{
  "num_hidden_layers": 17,
  "hidden_size": 512,
  "num_attention_heads": 8,
  "num_key_value_heads": 8,
  "head_dim": 64,
  "intermediate_size": 2048,
  "vocab_size": 16384,
  "hidden_act": "tanh_gelu",
  "norm": "layernorm",
  "norm_place": "pre",
  "norm_eps": 1e-05,
  "positions": "learned",
  "qk_norm": false,
  "attn_scale": 0.125,
  "bias": "all",
  "tie_word_embeddings": false,
  "parallel_block": false,
  "init": "normal",
  "init_std_qkv": 0.0206,
  "init_std_o": 0.00354,
  "init_std_up": 0.0206,
  "init_std_down": 0.00354,
  "optimizer": "adamw",
  "learning_rate": 0.000912,
  "beta1": 0.9,
  "beta2": 0.95,
  "weight_decay": 0.3,
  "lr_head": 0.00816,
  "max_grad_norm": 2.0,
  "warmup_steps": 224,
  "schedule": "wsd",
  "decay_fraction": 0.58,
  "decay_shape": "linear",
  "final_lr_fraction": 0.05,
  "batch_tokens": 131072,
  "max_seq_len": 1024,
  "doc_mask": true,
  "train_tokens": 739200000,
  "max_steps": 5640,
  "dataset": "wikipedia_en"
}
MLP neurons of a small language model. Each row is named by its layer, matrix (up: input weights; down: output weights) and neuron, and shows model dimensions 112-207. Each number is 128 + 32 x the weight over its row's rms, rounded and kept within 0 to 255. Numbers have three digits each.
After each neuron's rows, "raises" lists the tokens whose logits its output raises most directly, leaving later layers aside.

L14.up121:128098155088136133106119154132157137094189110129144098113125181163150151113125136143154091121085142100147139170112070133093139142138098105084146167163129123133120129134149136150135137130141113057154177145092127115094039146142159116083129077128133067136148136141140131157082117056118137147
L14.down121:142125188125150145118167113048103116138099149107168112119140116155113084124137114143154086125160149197110135132155122142187155076141173125114107087127101149136162129142126107139084111111097132148103157134134148170099167131123105142144211108087114126084140134111114144168133125073087133167
raises: "its", "stitut", "ite", "words", "it"

L14.up525:100175152150173160211094123182157086106144139120119120160136125109098098072157124148157170222161143134109131110111062211102123113178123160085101131140102092145208150121146115136118094123091133123215151166078152162181084103148166170158127090161095113115153078181095109135198146139104115119
L14.down525:084101125121133152151149175131083135144101149146080161146132173121159114089114099082119123135114099113146153081195175172079127119106099135124028149173099123134180197161149106089133150137127058138119131169146176163099119095117136098094091103150134190114110118180050115081142171062156119123
raises: "R", "r", "H", "l", "L"

L14.up1884:125095142164173143069139212115095110131105193134097164145145081128149142117089093190192136082101027159139155157163145081121111114122162170101134124193121165126170169143087110135173152121136124098080171129133098116121158133133069129087136113112068110089104100129182155103142131142114157182
L14.down1884:144150091096063106165111103165220181150145075087121076093120157148126136176112140086078132137122195128083115089130097152125125126103141113152083100087153100170116115094161156102085076145164085155145053132066132109141129122146216086109086134148151088158111183136110111127103093136151086149
raises: "exists ", "was ", "does ", "should ", "were "

L14.up869:147163129078137092130098106120194122119166170069155131152169160112075131079092153144159146120067062190130122147117105113146134175101174137157122109118148136161115152173166134130106127148178100125121109138094128129079107103184129203138156093164146051112177140192126143139153124096178191161
L14.down869:154154086147160079086091142134099125124124088102086102127119099123102133089165118134124125187142152130149152104132127122110137096126131152091139162135147126160129104105154088145163115205145099175121172126114090123084165149196139172162133153138158158136145134121153102098136143147121151067
raises: "199", "193", "194", "195", "200"

L14.up918:120197085127095158135087101092128118158144202088145119125175139117117124181130118185120163127113124128111095192138086149111138136091126088115126103172142076145173131198108139120064097066132117162141111147081137098148128142126173144090128154062163142130177120128163106163168070125091074115
L14.down918:171111107221185133130144148170125174169155093181127090193176142134136159117143126066119141123165139141150175068134083116118150135092133110096126151132170132141155164114075115137125120116151124134119107116147060105079116143086093108180129167122142080159122108108126139062132133161161138077
raises: "a ", "age ", "201", "202", "198"

L14.up211:101135144126182147163115128088124168107136128121072144125092125154122142157144156094189095144120106084156126100150146201086145095061116171135093183169127114142175117180119157096146108060144132107117141111069146094106109134124202148102133099093127146120151172130104079190151133136119115089
L14.down211:142124171144063167158122116187086126137120158202130160086156106104119184092091037175138170146156182086088140134206150155109133073158078121147127153160191121140153117111117095096123180096141145116069112091147081137118132127130052125131119180140135155159146097095117111139139146103149116108
raises: "(", "===", ":", "==", "="

L7.up1486:101164156134160162129133103117112124110133101153087100088106059193170110070069166105123185101129147107140100128076115106121130108148188136091093141158106089145147086149098172148148129108110060146071125180119178137098147255137140170140077164129093197142205092074173111129146156147117091079
L7.down1486:163094117108110103128108150126110144133128165097175150159166148046084143149185100194135067154140115153106135110150121166161091143091093130139143129102136144146135169080144117121113121128135214110170108049145098148155072008087127095126154101145145092096079175135107137130115107134143154158
raises: "teams ", "team ", "players", "Team ", "goal"

L14.up1242:163193111116150185063128121133154141188156101178105087117123105115146137135072149132111154129170180188104084122128095097086137080034136108153124121154098162162132124153118112151149091103156141116162128159113136075103103148033112159105123147215125166157132144136118065106068076195123140084
L14.down1242:155097100141154100164117105163086125122107072133118098108148140186066164109081060105127105071141132164115095129117130204076124097121132110129130125151147157153100085142107129126133123159133149111119130107124142116117128078144107139132156120080140158129109133199123116099120179035188134138
raises: "uit", "u ", "uk", "une ", "una "

L14.up1035:126154100108118151172161156142152156131078159120146091152115077110150150121094095157100144089139150106152057187055167111137138088057131097135120161179135126142094083196130113161129137124140115154158155086199140174167093110081180137113126162116149161115156124188166125123115117108118104052
L14.down1035:119083162166125255097133143102177146110121109121123147078071112079113096119109162177140085098182136072115134184106143155121128154184140085085127163139136083089124171134136070098115175061114152109146096088152083135131050154189124078167118142130130132158137115157174121137125158171097121133
raises: "al ", ": ", "als", "al", "als "

L14.up273:136142168105146129166205131149110118111122084171084107057159151144150107224198168143143152083123094127153100104134128060086125107079131143089134156176142090141165191207095108104120126138142175184152138164084089174169102168157161137180072111114125143150153132113154132123113140169120135136
L14.down273:111095177134080073079133130148163106132124121181109115151142119150128119125123071075081106109109131178190162124203101132169109175097178120052110119078119130083201104069148103178182100148159174097146121110133158118060135173165078130117091153126158140112195112144124131101134144083169076121
raises: "es", "res", "os", "as ", "ese"